config.yaml
n_kv_head: 1
d_mlp: 2048
activation: "tanh_gelu"
norm_eps: 1e-05
init_std_o: 0.00327
init_std_up: 0.016
lr: 0.000758
beta1: 0.95
weight_decay: 0.064
lr_head: 0.00396
warmup_steps: 280
decay_shape: "linear"
final_lr_fraction: 0.0
steps: 13753
MLP neurons of a small language model. Each row is named by its layer, matrix (up: input weights) and neuron, and shows model dimensions 160-415. Each number is 128 + 24 x the weight over its row's rms, rounded and kept within 0 to 255. Numbers have three digits each.
After each neuron's rows, "fires on" lists the tokens most often at its 100 highest values on Wikipedia text that the model never trained on; "fires after" lists the tokens most often just before its 100 highest values on Wikipedia text that the model never trained on.

L3.up1289:162138104116087145116126112138152126127138090167103144111095135120119102121188168126148111138133158164132128135086089140153153114151171142124142110115147102166098163128142102158119110090131109106158134086125097134120128137125155106129110153195182130119121092163161139115163130119161154150110150111117136135105163081155128106115103078143143119162150117108144083090115134139091157204140124173137114219148106108147125172183108154147102127146116079096147145115130135098122150148166133098141101109130124150137143116166123124100135108116141139123088131131118148110095110153106185119131112105083123154163061184116111183105132130162157143141110092145126152140123122094123144177151126112192131159114150141120106127133152130129097137149114138137177100108163133164106156106114128
fires on: "2", "1", "B", "M", " of"
fires after: "–", "-", " ", "==\n"

L3.up1183:157137138100099151103115133154130145121062113119106131154113149139171111166092127101129112112127167141094145089104129142083101148159090133106114126157142098149082142160112105152077142127116126113125116096092144134126112114094158083151111089143123145118140118118128145130123137148131105143120132120123173092179117111133155087137143115144123155144141151125112112084087136129150146131169118112119140101141147116138096088121101159120116131101069058105141143117108140120144098141161126128154139115106138084135130129119134163121122156188080124111131112137129092133121109092115158132129112096138166151140129113043156145112062167183137153143092109137149129147123109126104089130120114123121146112126122151140134125121101127153095115092080103154142162113116104139124129097150160
fires on: "3", "5", "8", "2", "1"
fires after: "9", "0", "2", "1", "5", "7"

L3.up1646:151132087154070130141090136123095111133115133158165119151099144111128129213130182135128095123127175137113149132105106147124153123115149170142177135163143115121098140135095110140082107152104135114109133158125101168152167104134145093124145135157156098084151125123156129172160137100109149107129142096131135108144130125138132117136124138135097111094161142126143139125140134131098149143117116097120109104108093139153140166151113128125094104169106112113130110109135113105173148122160166102111161104112104128167126136077112138104074153130147148138131134067131119164132131107145120113127096092124159130162136090109153171122083150179139154093123148127095151136115097128119120127131101115121116153182145136133079166114132161150119123147131103151126159088137129152116131112138122
fires on: "–", "2", "1", "7", "8", "6"
fires after: "1", "0", "–", "4", "2", "6"

L3.up1922:128127138133088119133126124121138119158126126146135088093147146113116113157143143093124118121148118117100141099117124119120118184132143141136125149154159111111127171181146089141129104142112114087126162110131126124116095117125171122127128091153131087111126137130124092122156135161142149107090146105119127084157171110109137134120131170114122137190150150149122120088097113128133138138176147147071125121177141145136124083133127131115130129140131131087138121132140112070179113121128158089149175118110103105173135134133140159064126152121090159117100146101132127125175149112107132157124104131142157122179101142113159153092112125157133139155129118107136167152084156166107136167130155106137093132141154142119116112129090112145127122120116097144104147117116095158131129138143151
fires on: "4", "1", "3", "6", "2", "7"
fires after: "2", "9", "1", "3", "7", "0"

L3.up149:136122140146155078117112116142067110126095158155128178104103128127161090122137166116163115120124162132115148153138120102184159149136131117121130124115137125124146151133134110094112125134136141134166078096124092146126141134120142111140136145117137109124121093102159125113125139101132144114105090109108120122107145135162055145209158115152104110141077171113172099125136128121130122170138138132126101124120129157140155147124155115113151142151184102102145131129087129129122122181120094127122139153185088128123159109134140117138127166176135175169104128139139144116091153151118152124110143144114133126101099132128094174110146110089120133116163149098137159147136153059143063133073135127122079117151116160173096122113154137117104156109095094109134102115115197086111208129144141
fires on: "–", "9", "0", " "
fires after: "1", "2", "4", "3", "0", "5"

L3.up950:152160141142103142105117140165132123136127167102091087099136144162108155112093073113147125098121147111185117096138130140094164109141126117130142123095175151153133147138095143128104113076097139111121174142118153142117137123126104154151111158103122136161083149143147124179168130115112133138085131103142113111122099116174131141165172098147134111097133122151126126104086142114139147105138135185112109112110165133086175101134186146119106123153141148141074119126145132087097147127112111142131146130113133088110112118138114113120064165162121127119098109136113100129150116136135107169104139151132146177161103133122145164156142130121160172145143153124103225129089134123118135145104088161114123149070078126147115163102125145144138155099117145135152095112148129119127129123132161
fires on: "4", " ", "5"
fires after: " ", " |", "′", ":", " ."

L3.up1684:110128081145142122141165113126160121139088152129153122109100123114104172158164143156097138032142125095104122091150159107132130151112129118106102123113133098130126101145114167184111132152145129128117029158107142120150136190123112121094136153092151157106110123126149145099100170108102107168164157137113131122084139129153150139138164158124139140109097132113131125140117119137143111139082147094088110122154121131178164131155133140126120160131149127133127130161117107131108113168100137096149144079127127136115100180153135145153136108128128106109126082112101147094098150133170104121129119125123141101117123144130112175137093167132150155118141149121097131092116119125087122136139127079137134165111157166158162115137094148127079124132124062134138158109131135180123161119129138
fires on: "3", "1", " to", " states"
fires after: "1", " similar", " the"

L2.up1697:066120142163155073130118105134076108143122150134138099126104122139119123159158170112155123096108155151126143118144121125171140146163132121126120174163154120105148153131056129126136127118127126139130063148098139152116108119115180090168148165128147119142138113152126117138129165168113166176101103122128129127157127127131131131147143141148093129142141165140093098114123137116136132115134107142094145167132112102143129089162128114125091142120130109101104102148116116138129170105140075112151146106160106140105128125092127145138109108157148130141119105077124101155099108092120167116105119122131172090132145144100173113134155112117107098097172143118156130133133113132110144118093139128108095155147088104121094132167131152113073122128068128132109112117132140152125187080120114
fires on: "9", "s", " time", ")", " day"
fires after: "0", "5", "3", " first", "1", "9"

L3.up461:118121175124130106117129090150145121099115124125132148109109146131157108121080123119143090069100124131122131158145113067154106124129130109088110094137148139090153115127123084115094117114130179114161121115123152110162142119097098134123152116102091109152162134062155103114175118134127159093144135091102148089146136110145111141175150104151116111098160117122117123120076137135138155099132147141126120058127133154076135120130108101100146163140120117131118109119149150126112107119139129137154168086122110142128149100162129151167105162156105148118124159091118144118140125144104125174132179129122165101136071155097114178145137138123184094145103150145128122130125128114113142135101106134131127132119079125126144164199081107156125134147125135118137128100158123077135111118147101
fires on: "6", "7", ",", "4", "8", "5"
fires after: " ", "1", "–", "2"

L3.up739:149163110089122156117120127138169147102158099084109140131166161139109137114141151119125118105145118117120154124112101137166115156110159115078145162105156126166154144130104125113138131147163137103147127129139129135149130158137186118101131171132129107106095087131198105089154116147093139115110147089093123158109107149144154086124130107114175168142116113122127089141115158093109118142119128156160154112165078110159106130162168140152099138160106157150119158131176125073125171119136146163131089123123119133115107128166137104150125144157142141161101123103126129105105159121124106143134100078126131134099093154129144124135109151125132133110099154136116151105132140085047121150096082115135154143076140166163104064097180120142137122116124140130121142138100149122114188101151180
fires on: "1", " ", " end", " war", " War"
fires after: " ", " the", " |", "–"

L2.up1908:111129143127085162119120141146153128113156147121125204133116125117147133122188172101142142114114136097138111106093139120152122184150161169137142144108156106121095118183129125125133109142169131125147173146094149143103170164133133105121168120168145158112173127148160112152115147156140147142135140127115123111148120146128132128140107134131109131154149139119118132094125130168093162148155105130132118141184125129175124125113096154131134132123103138083095137098134098104138150098135110146151141120127112131079132071121157108098100134128079111125115131077122151131116130112138143160127116091144133121135101151108132082118131113168102113153109098120086140087123120107097167216154148126180119173143133119116103081117081121113112100131160112151122158099151117157083144121100120
fires on: "1", "2", "7", "4"
fires after: "1", "2", "4", "3", "0"

L3.up586:096137104141148126137132110149124082133143125164136142152122137125142145106134165102147130120108133125127123142118120101178185134164154147122089125127139121152131115115076139103136164124120135148136112135053118136118167171132148099101158086135129103161130131121182134123127110147156166108127152115106108155152138091137136149166146127120151098149157152135115113117107130131160137171133147111111131120135139077098129071149090156116081157106113134127144144129105134158133126183146119055137123131120114098140108159136152125185137102143155127151134134097139130159129147135094141134141120106126155110132127122098124116100097115169132078111098118127090112135146099080103140114114151111163102139117095118143135122194071139177108090107134110129110136151141099135111133117113126
fires on: "7", "9", "2", "0", "6", "4"
fires after: "8", "7", "5", "6", "9"

L3.up13:133137122142152148165122140127161084159130158113119103120135133100120111107155124131127172107108138113100101109139164098130150137163105171128131085100118120152154149125125170165152109086188138074137132097123129098136119158084123152152168135108102151136112131147159115119139163141165139163138141132122173083131134119119114143125131117140083148108117117128107125141133147137148160122154133098136112125092120106149092110112151120179107136120172144152126124095109196130101090111106112142174122113146127121142106141165115115135140161134116124147097098117142127135118168179165134197138155151118130131162117168125159175165135091178143106100135114099112111120076108091117184113162091109062132141145124129135134172134101151144135091139153132120125104130132114140092098192123112
fires on: "4", "2", "1", "3", "5", "6"
fires after: " ", " +", "1", " −"

L2.up1243:125130123099085149121131157136137102129138147146116135136130136103111154163145183130161088081114115110139115102098125141133117161107158165126147098166129118112094128114118106140119079126143120122120173088141085123122115146128137100140153091126139134135127120139136100153166147185095106153136176093110127089136141125153131069148146181105141102155148163129134114092099125146081142140112110122132151132194120068177102091165151127119106138135121095109094143095151087104132134102155110152133163109099144128103136135132133125132093145097147135137128117062114152135126088128131119125137147102125127145139079150097123124106106113164151143126114112113144131118118130116097148156136097088161109173134135105134100100132111107119144126153134079131109108042119135134121110125124148
fires on: "0", "5", "1", "3", "4", "6"
fires after: "0", "1", "2", "9", "3"

L2.up1350:086112134127097154127149127116110113140149154142151168142137122142106106100153090146160124141103148105150144128117165116203137167097145131141106167140159120099110147137157114092161119148130115094127106098090133146125149140069092114096158119077124113166132130081185139145139152130126114165096116121070106162142142132123125118107137148128150101128107086107146105096117139165134143119096103165103121106193144119108128071158159132140121126102132147128079113156157144138143118133130123127130143134146096151131109149086179138169108119147125136121116162081131129130146086134122105109126113142113146117095138146136076078142119061135134156125124136131145133124125117133101152135103094097135172129095143179146126117126086086107136158146135120109166141132156137102167126139127082
fires on: ",", "0", "9", "7", " is"
fires after: ",", " and", "4", "5", "6", "8"

L3.up630:129134124152166122148127138112146147149105150063157078106166136103123162137119122118133098084145129111051135152150089110108133178149129142131146146123127116145135122130149109167127120116209083129163127123123126115126104145107162108142145156153153105151114121130124130140117103140118138113109126131105113127103160124161118091156133156138128105107172144153108126145123101100108104146106119115159117117124108124156128160154134165094098113136152135085153113151104131123116155113130147108135163155141113128106078181132116124125118135129167134107139080161114149101143111160154127120116059125101096126150134146120102115140109117168122162118135118113101078109093157125134142168151125080153119158111149134139147127086115120162078108153118127078164149149132134173173113096093170
fires on: "1", "0", "3", "2"
fires after: "1", "8", " ", "6", "7"

L3.up1871:062083130156153148105080162150109127092135113147065136151106135101138117125104148162143121119105141138112104151106129134136145144128147165117127171144118089161136135137106136132095141128109118127124149134102113116153129125124110098081189134145137106149158099144113143102143106159108142124139143124111103098121127146102102164139126098127104091122148142123138112131121166123133122155127184105141119139090127169119105168147116161124089104109099150107111151057115176123116109149163130071127117150097100105141174114143138095142101100106137123160106119098139088165131141125099180126115122136139149109133117120081139141072099150129141142140139118122083125133131126113073123111146130132111170148149135153126110145129123180128097115129106036162101158146158137120097117099124159
fires on: "8", "2", "7", "6"
fires after: "9", "8", "0"

L3.up1251:126107143135161167119157132134107109109081157089113178111127126167130145130133145136110130089123132125093142106135109098156133169110166151102109114096133072118130134147141141094154137190112125115148137137122132138121087167152129129089131177111112124116131105103088158122138113100064133158126124124083111127120164161087149148129159169161126095136145146143149130128135124130135097130139104155105133104148130129163138090200179139096056122132151079101130142143161114093152154113106124158114136116157125066128137212124172160141144108132120086130121125112128158094137094128162134156153130120142100106119142144165123117135147144105154179131106105137115144123114134094131175162156129125126133145097137152111126117142089132144077093151084079133139137160149114164156113130151122
fires on: "1", "0", " either"
fires after: "1", "2", "′", " as"

L3.up1856:112124098119152152128116129157149126126149132140145134137124134125123116101104138162097137081141137103131105123127122100143127200103132144085094169102138092160125141125166151104121144128117118145126141110071116131130111152105125097099164143108139119181128123131129114124163153103148150150111155108121104124112134083138158144157149142139157073143151162103113100129126160159156136125106182117110124145138078102125118127163155158175104129154082086101049172135096151099149152142119129092128101077138106113131166202146123089134097111171167118134108127103129142112109114152141160104127115087152140113097098159116133129112107123148148129138065138156110125132138132111113133155135153129169109107066167148162133101181141139144107110113138108135134092107141125130098128101132169
fires on: "0", "1", "2", "6", "4", "5"
fires after: "9", "8"

L3.up715:109182116208127147129123085126120142119164111141117106120128140141139117100129101153133166102148090134119087137122119119096139143060161123086160151147132129150122088106152129098112087131159139141128166177093117099141123094122084146115162129104137136134156123175106152093150062158115155161128143061091080134134110132143090132145131095125164124122096118119135106139168131098103118134145149148134126112159132112143114135156143128152110133147105109133136144084142178143185080153117112133179101171141116131143116135148159117157098116115135140136150103104110142138105127139147153145138179136164142119092133153113161130127110103112114110136110162155122112117129104115088122142156107083135113119129158105111147115177124118119146082165151145110138117152104154138118154110106136
fires on: " L", " ", " |", "0", "-", "v"
fires after: " |", " ", " W", ";", " L"

L2.up1433:108070135175115109110106143122098114151138162128114179110149140162126116165166130119114110097141140103148117121098064135180154137124180149121165102161173125136102131160143110174130097164135135098134134132101139147179111111131115108110152100157165111097126149122144154168146126130082122132118144086120113143069116109140111122129127160102112144125140176122120143094113113184139142131101166174113166114147127102106085116145139153143145132116133114099123146116151125052147171134118152122090151097159128112155163169106122136120087157130099164116108136087107104139116126164119135116095147125120131141123117155143101135142132110103142134105122132116117157115118124089125143150115150125125145128131125150150109136115142137147103153129139084177138153110142163148166145096171144
fires on: "2", " (", "4", "3", "1", "7"
fires after: "2", "7", "4", "6", "1"

L3.up1046:120116123106132116145108141141164141099128149130109093103128134099176158102134144156130120126163112111137141096121102124139125145130088095126125129140132116136147140117163131139159168131149157135146124119103116127159144161108133134129100134105155120132107154140130113157183094172151084191111112106100079110156118122097097087134091099119169095129125078100118131132125156131119156129157133124107174165157105110166129132120145128161060170142100125087131154122118155115121117178152076131112110110135118133118090130141155099149124127149152150132110100112111133123112108182130125132118132140078126122131115152112162137121142111145121084154108153144099136127158160067136135116136158118147076158064142115153117084169128109148150130182127123143097105090098138156105148149120142
fires on: " ", "1", "2", "0", ","
fires after: " ", "|", "0", " |", " place"

L3.up564:104133132180091110119134156119135135139150136180128161115157147122108131152132141186133079128103112113131171135142144133160174141177140189128124172153142147140143131140091133141138154137122147138119079140085118155125200134068092055134112113123121139133162145127167095191088119148159119142107114097112119111145122159133125110184101092125082145119114140142154109136167120123147166115163128152121100105146116098119151152128146149121135133107144170117114108117142130102132153129134121101135131144220117161150130103108117144132080117140131133140112111121144129153123129140144163117107148122128129121128144118111112129169130100143157124137153157130118170132145108108119132122127111108139174115125081157119113137098148183128135142137117102119125096087146114092128122075157093
fires on: "-", " ", "p", ":", "'s", "2"
fires after: "0", " +", "5", "1", "6", "3"

L3.up1925:094137108088137151133094128126165117100125103098190134152117129118100121107153139125162082102157129133132117132128120116181181128087130100133075121090161116147148140122150105160114116089144152093130138120142112150138110101148114136108138135157105092160146084119163107133158101126072133141128128109141139105120124117149086124172142095140143101133147161154090056134092115087129143163103147116168121139175141151094123115125122178136100170146117105168166128155110137131121118101173184129174133143130124128162132096137126112147103111110121076122108136131091132181098120140150136151123157109114165157087109144135126156146171098119145094124125169126149151121137144114122121159141122141145101125142070146177138140119128144143128091095108137113115116118117120159102138157149137
fires on: "6", "7", "8"
fires after: " ", "9", "2", "1", "5", "8"

L2.up1347:120093133118145119141137169134106097158112162122131122117140135073122149126143134154155094142093161114138152145142165107168141112100121140097148121129140122109148165157105084113122138143133147093112074057116111141096172129138105091151123161130163091129100159089162136127119118147151129122095136091119132072135108102156084090148111096096112127119120156143114119111127118167130105110123135134137156149212120100095134121090144166112095124096108108117106117131083112110125174155129118105100110146150099137136159113136121099099099168147135149119133128106138093162104092187117121120146092115151150113121110149123158141160125098129148163111105109114157118112134113126117160128090149084118181102076099123127161118126083061102149158143117074125150159114133128152127141119160103
fires on: ",", "6", "8", " –", "4"
fires after: "8", "5", "4", "0", "6", "3"

L3.up792:110105068127150124147115134143090152169126151141109132130097157125128112162160155129086116098144141100122149130120117123133148152139137148115105179115130124107134164148173111178073119174099125102179115162112084126137142120141176089126152177126137155093075090111142136134172134128139126120134102096082118135148125152119142107135142152118147103149121125093147115119143112136148147128119127142099119167135114125143141138125172138150105129124140103096089146132100099087149161152150128130118132153111084098128136171121101129117102133165125157134146133046141152117091134113126145138112104091117138149143146112124093165115112130149117119091125151121131132126085140165142125172130145129080112117129153161159112088139097141078074135116107096122131118118099119147101125133109156
fires on: "0", "9", "3"
fires after: "1", "2", "9", "8"

L3.up435:102140115107151118127101099150136137155114130150095131180154134169158163108113141100120159118151155121110090143139123097191137188133140116085121166124161104164135134154163148126155145156175113130121124143108137147154131164100105090076177113128147145110129119143163092107114164159136130130119137089105124133114141150137099163124154168160133138143103162098156092135165169119084116140124117166179130150179128159166098122172101088132135115108104115126087155084123124135126139156158110108137117104124112159098140142168150100155077088134104179156108115136096122175077161152129156095115119149140119127141098164140115120087086151149098083104140131124114155139116104129118149152155102121122127112096106182148123127121098136138128102153150125159124115117130121119124111105090117
fires on: " ", "8", "1", "6"
fires after: " on", "8", " ", "7"

L3.up1611:097122134150109148124129101130115167170096088123098120127150146104137127106138140128174126113172156110068141182145142141135116144166122157092178128132122078117125144149155104142117142130160115132131127123118094121089125158126141106120171143170163101105102118138182089142118157145135109076102147071156138135164143125172144120107088150143144091132156145136166112104099168158147145161132162147192118158155137119155135139114157123127145121164117120105094149152108108076145095148153183117113154141156120138161141110099154195148117151152082136149109114121140118158105083124139160134132125139138129142178108145150180101144077140118107132109106112088087149130112131154149152153115156127168156122134130150111127151104089132174131134142144092098116146094117112149126101137134093
fires on: "3", "7", "2", "1", "4", "8"
fires after: ".", "7", "6", "8", "4"

L2.up1919:145142158130097152112149108150146112140130158101158167119123142142123112119120155140153118126098155118118091112135098064127169156135135133106128088113149146133082148169129118143095106131122140142152103119112121128116180160108149075136120156145147116100125109129174128129155117151149127156109120113072133080187128105130080128122145134100139148118140137120159108124125128156124137107147135120095150152164064094125126138105145141079079122171106134100129125111119103154145144149147147123145161140171077124108119077097183124155104163123124130143106152104125140109112129161129159111126091086158153124114111140125142180134158131161137140104128169086153130110116145085127167122109125090140119114126125100127112116130111125142091143134103119117162128137156124152115144121144131
fires on: " "
fires after: " in", " In", " until", " since"

L2.up908:139119141188144114112116075131115090143147109141105110095175162134134150131140127146153141113116152104127077133116138082137158148166163186103140087138126116136127207155130144153121092100148143129121126103056152104154115145109132131104127131137153156129129167116137110152130123135094115132102146087102117150148116123122105128156080132124129113130114138117123094069091142168125182130111123126150151102162131129152118142125110153145122135128132098090118168088144127099142144099148129128137145151146131087120126156089105142131089151102083148135159073074096100146091125145114117064126141156102130124153114177134128141112097104166163105130106111093120143106103102133108128140136094100111095167133158099138094180136132107124119187139159116162130127117133139156130171129161145
fires on: "-", "2", "1", "3", "8", " all"
fires after: "4", "5", "2", "1", "6", "7"

L3.up1555:098109124165135135147128068131092129178161095106106045123096140134138171153130131162142127117126129135120143148137131137124124122115142103110137113110108128104137141171150129132136109094144107107150100134114137091132194102108093105123134141116143116135129124157125080139143143172160097155117130110101159103111144100100104123152108154144063113136143101167132146135186110126105161107132169143169158190152106145134153181134188110102100124118121122133097125111093113131086125121141110174152163135134098137096134109139146108132089129125133130098128116107089160156112164136155133098149110132107151127201115109123112128131139091113133108114172137146105148111078124090090178137129140129104093164136125133112112143141156149124089109143136095138089146126157180118150138143155150
fires on: " +", " |", "+", " of", " to", ";"
fires after: "0", " |"

L2.up1448:136108125128122142156114155138140101118115169137069139143167153090159091107121136139155144124117205130118107144113103116166146115180107174118124186119166124083148135167113166063145125129126125120131166120132151134126133157104097138167150165146141123136093112095153108164148110080132100118137166100129098136182168096112144177100166139129144126144145127130148100087124148144127144122126128140102125134137103109144119120125128186167056130121091119110110148132132156138138123199147119109108177136127121130169128173088116150124076105145134108145125186108134137158109109124099136127140120099089123109123094147145134150124136153153158125098099136112120150099140138113118152118132107129110121128164102126123090165171128092164092116161097125154164112095148134122173106130128128
fires on: "0", "3", "9", " only", "2", "4"
fires after: "1", ":", "8", "9", "7", ","

L2.up1277:114102134116117132120102138150135133129138133144098155148143158137108128123110142139115147112094168138120123118112134117150145177142151138089135167158138089120136175141123144140091126113139118080127117149080120114160110118127130088099147118157152140132151135096131113108166125126078133164141171086107120122141091122115129154133140115131148060121140118113105119107106148131147150135160155118122134132114093136145102064129113178118131110149099120124133151089117200110142121137170132096159115142115119121165124130102119164127108109148075133102133141074143103161127136139099144081142150096132120138118105121107138100168088105130141114126075133127126117144088124148120107141121113093107127150126126130146117131132159127120112174128149107130117129117095117170131136122171127
fires on: "9", "5", "6", "8", "0", "7"
fires after: "8", "9", "7", "1", "6"

L3.up2014:169132099153156153190121131170132082084149151144113113093146155116146153114130140106130123124159112145119120135126112094179137165149112078133130137096142121158177155180131156140146119084056118162134131151149140135105104153109119114087138127118113141124129078124168103139137141155112120130139136105123075107134111102148113150119151094139124146161134122113116111104120137121144138201116138146099128134173155106154134128116105149132133200124123111080119133133121140143113080104162191137147122068132115119161118146130097118102113093127172115119129097141101151161085105138131150139136122104109133104154096111149110144111144104141131140138151109138158142126167109136112147132121084103142123149145130085118154131111096147096119091112104099139103128095156104122144158138096137
fires on: "0", "6", "5", "8", "7", "9"
fires after: "1", "0", "3", "2", " ", "5"

L2.up688:123135107139102134212121133136120109139127114122158159127138111107131117108127154104125144099109107086103147130160132122172136139134108173137136124150124118111160148187092153125143117114148148135161078134136134143100150126106065118147132161098093105132155102119138142149133136133150143113130116096117160118125145129118102200143144112158125149125107137102143123120145179127166132131152133188124108175184167084096150123100151060150145144143156152158097128134172158121125159146149134098109148127135085135129129148179119107117113128120116093166132155142133177112073122118152146126108139135123132128123120149163130141121107154141131089096145150080127173098112088118117116135149172128114122142121105166095176177153102127097165079181097124113120101129113138140088140170109110
fires on: " ", "9", ":", ".", "8"
fires after: "1", " |", "2", " –", " ", "3"

L3.up738:109156143156135161136135112132127144118120140136120112142144126142178142141136106098139125087106112177117151142123139114163170120096152188111122151152146150135117159128160142112120136113083175128149143138094144119125151113128113157050165122119119125125131105134144153084136129135124137155145127095090161143145092134123118086136154121135118122108131091147116089121121150116131196088146191171159127184142169133111090138105170121161120125086131111116081147110145147107135102090122125126151134175135089133088095108106166113139110150121129127111158107107110132143097118144179125140117146140126174144112121162089148149127137120171137098159160152146128117136144108114108160117099129129095122182120098096130094180145163134153142121105123144126151096120141153110123093094091127
fires on: " ", ";", " |", "th", " —", ":"
fires after: " |", " Stadium"

L3.up1427:113112135171115145166144151149109109154163181134138183153099118085146107125115169135125092140137129082138134107109124122165116144158130165180145092123146120120114151143081101139083108152102122100116113124124110156120119129076102124120140184098144129122113109051157113144110095152142129123121104115117150126135174115147111149177151138123144116122136143142150090105089136145143140093120108131093108123132125127124099128089168093148137122140140134152141138160115143138159159132153108132157143129121119107174148164114125135096121131174130116139100128150139131139125074135098102116135132145110146181138111153121147134167085091134134138097157163140097117138113145134130137152117112110136123165149139124112119127139121119088162137129141104133141120138153163178114113163181082
fires on: "9", "0", "3", "8", "-"
fires after: "1", "2", "4", "3", "0", "5"

L2.up1937:099121133151134178158140099155081124169135175146160172092147121109172114138123184063116083104126102083148116120124085116162159136127120147104134141115121105107119172152121120115138113157110146117117104102107130127128161118107129162132140168105127135120131114087174118127148150145137158121127157097092144127074142110133091178125131121148146067107141107142168144117114150130132115109116121147126118148122123117149126123138159102156157111157159135135130130123158141126157119096155187185094163145110100132125139171135122106108123168128121123129149151133131137110122144147161101138117088152143158143126128104133110139178106118149129169075142131080072206062112136076091145147134082115151128170097114130109122112163111135129145133151117117109111147126140169136097135134136115
fires on: "9", "8", "0", "-", " "
fires after: "1", "2", "4", ",", " mid"

L3.up110:139138098146115168136103135158094067179129135120138143163181181140125108128094142121140137136139133141099144128142104088102139149133145107100149153128141133169092170135130141141138149084131138111123112095139137112104110137128117152105154152147114119129110141120119119118152143139107138118103137073160117086128142185162097144148139108159119133130089190129129109113146162133135147127161142120119096128124160149131111140154096145126132120154145088123124144124188097094125138130103138103160162141132104125167101157124156107075120185157114142106098145099091104121116112158131129129116141131089178140121118138192175129131101130096149179150161174086120186069149104130092133118142060110167097119135133087111120155129142152118127170119119069108120119106141140114105139122073147
fires on: " ", "5", "–"
fires after: " |", "°N", "′", "1", " of"

L2.up1378:109118083126109137145108144145129126116127143143132164135146144098108137143177124101140112103107149107156108084093134135097132157139167148132130096132162101119116126124113098165119086144138132120133147101122105140136140098109145094140144078141128113127122121141124129121145124160104119171135157070090139109144103104123127090109150154105128128132132177114123152099062112154105126154164109137108136152196107107150140078110151132115097138134101114092102154061138125097142158140184104114150148127118134126127148115112153139112098138157143124138130146025117106128153106134110112119123130130143126146116097127094142110120085119130109160118075113095137140113107097100079151149116096121171146157113133074164131092118107084078107126152136080162131131120130122133087115107148141
fires on: "8", "6", "1", "3", "5"
fires after: "1", "7", "6", "2", "4", "8"

L2.up1706:080164142143102135124110170113162188158122114103111117099138139130151142119131111106166198096111142141136119110108134135120145170136153101148154156099149144115153158145088090118146103127152142124127132112128136146114113165121094146122114121108142135186162140181140113127133127192105169152110132130124144083175104141130105122116115102188111147123099113111105098133127176139164153130152128099156127130160133081114157078092114167145134150144118150124111129153159140112124113129131112129160096101109114150115117113160143070163130116136152114195123174110137152138108144153144126158150121158111184140122134155157167108125117147197120121148098130136151126101132129079107136110151134130128132137114118167113113123115130178113155076149120124157129139126112123127099126153145120
fires on: " ", "5", "3"
fires after: " |", " the", ".", "2", " +", "1"